config.toml
n_layer = 11
d_model = 192
n_head = 2
n_kv_head = 2
head_dim = 96
d_mlp = 384
vocab_size = 512
activation = "gelu"
norm = "layernorm"
norm_place = "pre"
norm_eps = 1e-05
positions = "rope"
rope_base = 10000.0
rope_fraction = 0.25
qk_norm = false
attn_scale = 0.102
bias = "all"
tie_embeddings = false
parallel_block = true
init = "uniform"
init_std_qkv = 0.0325
init_std_o = 0.00692
init_std_up = 0.0325
init_std_down = 0.0049
init_out_by_depth = true
optimizer = "muon"
lr = 0.00802
lr_mult_o = 2.0
beta1 = 0.95
lr_head = 0.00872
grad_clip = 1.0
warmup_steps = 200
schedule = "wsd"
decay_fraction = 1.0
decay_shape = "sqrt"
final_lr_fraction = 0.0
batch_tokens = 32768
seq_len = 1024
doc_mask = false
train_tokens = 129100000
steps = 3940
dataset = "wikipedia_en"
MLP neurons of a small language model. Each row is named by its layer, matrix (down: output weights) and neuron, and shows model dimensions 0-127. Each number is 128 + 24 x the weight over its row's rms, rounded and kept within 0 to 255. Numbers have three digits each.
A block is one neuron, or neurons of one layer that tend to fire together. After each block is what it responds to, as a language model described it from the Wikipedia text at the highest values.

L3.down12:103151105178127106086156135110137130138121111104142108073172150124088172155147100110113132136149126137105126089154142111139117086088136112156165160125139115123190166151102120136131086158081139117154105103119108178131136102111169145171089155131111123133113125106102146119100147133074142115105128159117148168114113134095098162120148110089150105102152118157108094146123128083163131108130
L3.down245:123084111152105095098104127115150067122123154167121094111136093115079130156129136161111079118066149156107168134149152117140144085115093110145138147135127141130085157160110119112114111114123203140128142115116127120131121151188116149098152159102149130141154161147133145143143146154149119141145102129140124121131120129154128118121116115129151178136145141167118138146158095101084154077131
L3.down323:119163129085145098154103070142106126124071129127110113135123066124122097108141172135095103172125114135134133130136116091166139146116126122086126173163099117142114095112120129133155134087144102132124156118082150174104121177130114101128130147144099123171119124091129146145084111105097155137129125121128108123133155151116121153131075143110155106145143185136153085121129111151141125147168
L3.down354:164124138126154147147127161122120152118137125132117124117119162115131138153153127190090189112116105177108119119136109137128141112128105134184116134183147117163118118138118128121132112154136121093155188120117131106148167166087137113108142124060116123128118144108124150128138073103123185110131128129135091127101110185108112131105079074131144106125134119128174070121114147108130105122113
Infobox list dashes, word-middle pieces

L4.down10:116138139091111124196154144152126100141124105154109135170149150108110117160101103130171147137127128123105143116140180102137172159124106088173144115089118132104110127138124114075112149117138058134139118148181143161127112136086148090132113161131137118137132132068138177140135153124097148141132117151139116090113145178117101133107154114116128104120130169114093154117143130099138119149169
L4.down16:155146053123154144152134132124148124161132105131120145148144136117115111085133175114126103068094124124143126173151128148133132134133130143127143123125140173107134091131115102114155167104132089090142133151133162097107118106153121130125085124153074096120131072129075124133106138092153112163145098121142140160137154136143153180078092156181141138148136103140110099120089171117121169114122
L4.down37:132116131118149111119143152140165144122110117116124109136085186098127183125135153077112136097112138125103150085150118103095136098101139114080137153129101124157107130109152153130169139134104110124168097171103123180094089131124116118108104126131135079152129125160089142123167125168158144145136117167137147149113159119147112126096127152147075102090134128129091144096126165131151129127127
L4.down50:136156125133151135210132143155150106131116106127080083116119109144142133136105142109152092148098114130130136137153139136168092135106144140156089160121086125156137162124119145151134124111105139162095127084089116137140121143149096113097106125099174137172156138125152119098164104136125170153089134115095119131103112101117141164120143080094121124121117121115157051106124150160132164133159
L4.down69:114123148150104128163107112182106072146103111113115098110161117143115147165111122114127118089080090119151133152120122097094148101128094161090151150135095113129118126128120111150100158148085129125144164138109149114128109110136109134115159097126114169147111129135124119102101140118100142134103084117137097145145137151171112109135159164150179169065155165122163164107131127144094135131155
L4.down95:169081145116131130142162122147150125170088128144137107185140130164128155133152147136144125128098129093123147140097161128143115124185141121107168153148109136145138133106123132123106070150143086113109131128126129122120107133146111155145087094135141106074121146137075125131107097103133099143148115081046142098152161144152170085126121125131108128092109129089150132089149105104132148133127
L4.down109:170118105135133148117102141068158132144144126111114062085118104163116154101154122140186128174118150142120091107143091138080146156126147135102122103146153150122090129123168131121116108150085079078178101097120116133149131167147143106134114101119126112090150139100104109129147145192128118096160138135122165133154140137143153101130136102147139112123159134093166105101150147145133120152141
L4.down198:116139137138098086136178133121143115083142126107088094137116103120171115130145118159139146144154132136136143101147099082148135177158129124159109111117159164140143083133109142130118122117142109135125079165162113111108125167118126086097147152119098077153122114117104112095139128138124158159103103124134120086156138126138098160145120127118108141092111156094138163104140140136147118136141
L4.down210:131125102122134116136154102111115124120110152159136145117071152110084129106125090133133112128153144083114122128108155154144089105138122134139152123131151132101128088147105154152143137112100107107160137171137125115166136144065160109128180147129134144169109090115127131077128093090136162123155097089143131109130160157165120109138124129149107121133139173107130113102093128105147125153185
L4.down219:150150091108147099158112137117097166144130111173111116144120128092137118158107125108112113118116101148115155186123136107117171121177161129097147135124125108111169097117118087094140131185115093103151138145142141123166175147144107126101145152114139096135178108132104143100143134122137138119140155138076070133107130120089140128157096126117106105152150111093119123150131110147119123122134
L4.down247:160128135117212098145108127100143162122089117097126112166104116158134111140112215105148135115132099105102098119124100150130128143119111107166170109175098105127153111133114126163141134128129138118111138143115130162167175142147116123152085081112129156114147110145085135134142164140123111133105144148159124123101116109126115126094133102111148150115126100172115094116124140130115115135132
L4.down276:166129150142118111104154133145114121067146152096061103116121125154131107111157154140124125150113117154121094136156142116171144136223114146170110111110192134151145106151179096102168125127139083103161120130103125147124112157132138128138145072103107142117132126090123164153091138175137122126121123127134130120127118151143145125155124125106102171115138088097107155110109136118132137107096
L4.down286:127148140125079116143165083081088136126133108116093159120099117115125122145120141107140125142151109111105183155143129146166165135144149130150141130142118138115176145128130147132090068157160079118143195141137155151106097185125132130134138155132124147172090079142126114120115084109142134135118137132095127140094137111142129107144136054137146113119163143127108097110151147084174138133123
L4.down320:092116141144133097123138131183132129150120115128112171174149135147148131133121154148130126172120143127138118114119140172129145081134117090115146125156150165136152155122125148091112091096119129128158150073155171113131077131114118062143144139105101130139111154151106104154134118127113135118148171152075120100130101127154140130109175151125137168133107087147151153091139156085125154093093
L4.down335:156099125116124100146090058073095098129135119144101128130122142139087120160127150119106152136164090196111159137136107173140083120138101154160160093120126130149116142123166144116110131125103122128120143083110121112156155138157137068153133096171110120161164129109138096094150129124125123125098115111135123139119152133128148123111123158143143172118143155169110140126082131105162111120165
L4.down369:111130091127122168100146140122116067158142172091150117133148123152134149138169124150110160100105113074118140106126142127153131145072135154107150123169139091144105110115122125131176124088112082143116107138133078106101110122130131106167142106105120113128132146128115146124110111140145127160122145113104155090138156168166156114125086142117126174120123144135094121081095145103144143096134
Col- fragment and list dashes

L2.down353:118076150176158123115139134176148082127121139149120115136116099095142105154135104155132111113168100161152123141157178130138154153083123128121116090111095157139125102137136133123111123166129149181137120085149136140147149123059106106092166150101091154122101093134156137183124145121118134121125101121100183148120121129135150104136120113106111104111153131140139142190107149105148162102148
Mid-word fragments, month names

L4.down5:089160156093147075172140134100118115154139143151130109127150123135108122148120177120170146112149132150141088124100158152124096113135146163120136151075117172092098119097180082138117158080145123124157108132127117134139123142102189126146142128161119154146130150121167154151168145145146125147158132109122119095158127103156125144130094105177128129132150152132112136099175112120099096105133
L4.down17:141113143081162098142089108138110092090099162134144124111173138132151125132153095121137125110148144085115127089114114173160161157120164149111117130126087104153112138084124130112127130125140119167143098170170120114130120138110139116165104129157163155143134083119140158129137112146118110093074143129141115168085140111136105100138107133176099145130106094133127129114123156106153104128151
L4.down23:149125093100157141170139164124143143150131112148196128103062109141155139160118155155139117155157154154139139085115165120156105108117117097150099156112114130081118179115149170142124065122138145123095155089095105100137118090140115104138119130104137124131131096112139124111127111088150113169160128100124152113195149144138113108109122078092124107119089147136138126154136136141147106120106
L4.down38:115123140116108158127126133095145137096096117105106120154124121116111146160115164184141117128160122136148136107138186129129078124138076140093124115166075129097115120076167132142098112116114118118152113119154124120119090110120172109140100151119097110113119139122127183074140119101119147136112090165096185104130140154112135114139113118119121156142148097137152118187125145079149096113134
L4.down105:095122122127167136111159132114122136137132113163159134157115150131126092128149172136133152117125100166173117121151126142132100137154146142106126124096135136138129114086117113133114116114128131142112117119139149123107151154129155108163116148138098103096111110177110169112086053119109098108151116154110141117121135119157133101159123170162170164104162114134138128144117128097161107149129
L4.down141:106147102118129077127162158148151116098142130133160135196135115100139111126170152094104145143138118077119132104097148090160111090124148148122088131097167096139133152124163128122150099138144119090097133116136116088125102125113113155123137119103116138129129087096132081124177129120131134119150124167151163142127123120115140169059119196099129151126167140150097122105117145147108133108112
L4.down147:153143152159147116111125111101074117144107145152108098142130125150161104091100092081117154101156147101122159114138102140114107168119150156158153110148108130099165150122138119116107108097111171094131145180124138168169117119088102118129151142116146144132146100141140136085107167147101127125110122176149159154123124090161142132124100169112099131093122122143131132144131112116103116092141
L4.down152:138103115119120125179123151152109135104098159138116147114139135092186163105097093127137165130131075142110131124123132138110113129171151107101159118109125114138149089119122118152087171120109133125136175111128112126184146118134125145108135151103160118146088154120145141114109135159135137151130147104181138161154121099132102120153190149111179133104154121113126128061108101138066141124129
L4.down180:121103154169161105103140135161141132109137110139132118114102126120169111164134129168137070126118118058082119144145149115104145122154127128092105120131128139135126107158123123124126130120109123121115100127106139188095144087130170156125141133133086149156098142109157091141120132102161164138096137133112133148115122158153149114148110162116173117119108145139157149137157133129158139109145
L4.down208:113119169116146131158168121140154116088107163128159135089120115145131132145160131112112129129121117114101192112119152116085115136120159109111124121112141142138129094130119128090120136093118168125152131108129172173096128122130124128108151143166161144109143177168073139091125165132130115108108110124188098144076109171129140109133134098152130112124130147192161111130144093142153111132118
L4.down221:141144129144143148126187086165132155133089107122084112108115095117097116134104132147139129081142145120111128126111119126124155136118141138145145117179148121117131087129127136171109122155083109100139117171112167152102132114110149119077132100117122130129138145146108183146161100124138119145135141079148170125123168121142156111117112144174104110102133105134121094103145165122160170142128
L4.down227:137158147141141147138114164093152126116107114166161097088153130131101113103146106122115119142112134144155109163197139120120099105081123140106114088069179110133107113077139138112150168117124128135099141168128164116113157114131102111124191127139108141160129141143099132136159113132164153123110141139090143126075105121163167114124138150142159126098087132075105127110088117094107107142147
L4.down235:167146162179130133133121155114140121134165134177131104113185083123083136131145102138132125143116148152139072153134110165105100125083112107118079157116156117138080176102146137138117134102124132141139138105135123141078137052160162160140131129132121181119149095134112144131113078162144117131168112136095146147142125140159103106147135149126164121127143112101122122157124115066122119104112
L4.down316:130113152126123102122172141155162118100117104115107098181129127117134133085122128119120107159143123099135136111110141145130132168112170130193149128168135130084146128094138119109143170121066143134134128171148140129100136166120130121078110128094106134172131163124140131128123150134158105108107077115147126123120146085127171132133125122112120146144142149143154110127121172159102143144163
L4.down363:113131103144109175119141151160087118096129136119080098112090113181106179157034131109144129117167116142113141147118121144164134145118166101172134135109143149104166125114117147177121083121103132127136156127152113105153131147118145137137142159078142144126114138159137147165133113094173149122102127100129119130109090093096114172120155105127112116153109124101105106099157116134142140137144
L4.down377:110089115144115088154120151134110126123148149134108125092144142165103178105139135168162126155125117167128105091127120111076119131165137144120120131152124104097126109138122140116156118142136098148163151096156105168115166149133072060134116129108133068154093147158123090106142143145102135157085125135161168106135142109148151125127128125103128130130138090098107125158117138127116136118110
Mid-word piece after v/s

L2.down331:149113141149103171148129118079140093116131107118121114158135141095085090159112151161102142110147146069125165120111116147068166116165144077137144138129107120128100192120134116179121139116113123169148132121134123128104060143146155147124081120145141112109119112110124138074113085121120089129114126121147138133110122143115123131077142108129186086211110130136141106162157131157127155134141
Mid-word subword continuations

L3.down86:112140141147093063157135164157147128113100120128131115124125175123080086111153112142164166121150133129167093139109128120159129117136126102133114115125129129087162132159153078202116114132116131095127103124153150174126114147118121128127119164116136136124144120174130099096143151116117113132107115146153134131151160122147104130162149127134123106136100099160153114071114154138143150121106
L3.down104:121107172131097143144100191128141132121136147155074147122146155111115123136126105107139104120184128095105108129157114104088121135131097091127107134098128091130184101127132107136121100155182185105103141124118155139150139127154149094091115138121161146109093146125104066110174118151130129147140111124118143157120117155145103143130128136081110114108136120154129131096126127140155134114178
L3.down137:144075129152135125159105126129125114151138101156173137129114146116170178163183153168150085104097135131127107119100110110152159139132145119108123109123119144127101138156123106136145126133121122149118121065139146146079126139129113127114121118152176155137152168095109128119118077125122131121143144109098160139153116127088160138166152081118079103161113141193139111120096119174114172115140
L3.down190:182118147161141111115109126109063178145152160118094100114160118134085130100103086135150143120146105102113094155141114170144115135147168128104150131187117146124117101113124069150089151106121151153145102134117112149115119205120119107111104121143102123139158093135160129162116111115143125107149124130118172120118111109152134117144110157096070119113135136092141161151102146103130160156160
Second piece after s/f/v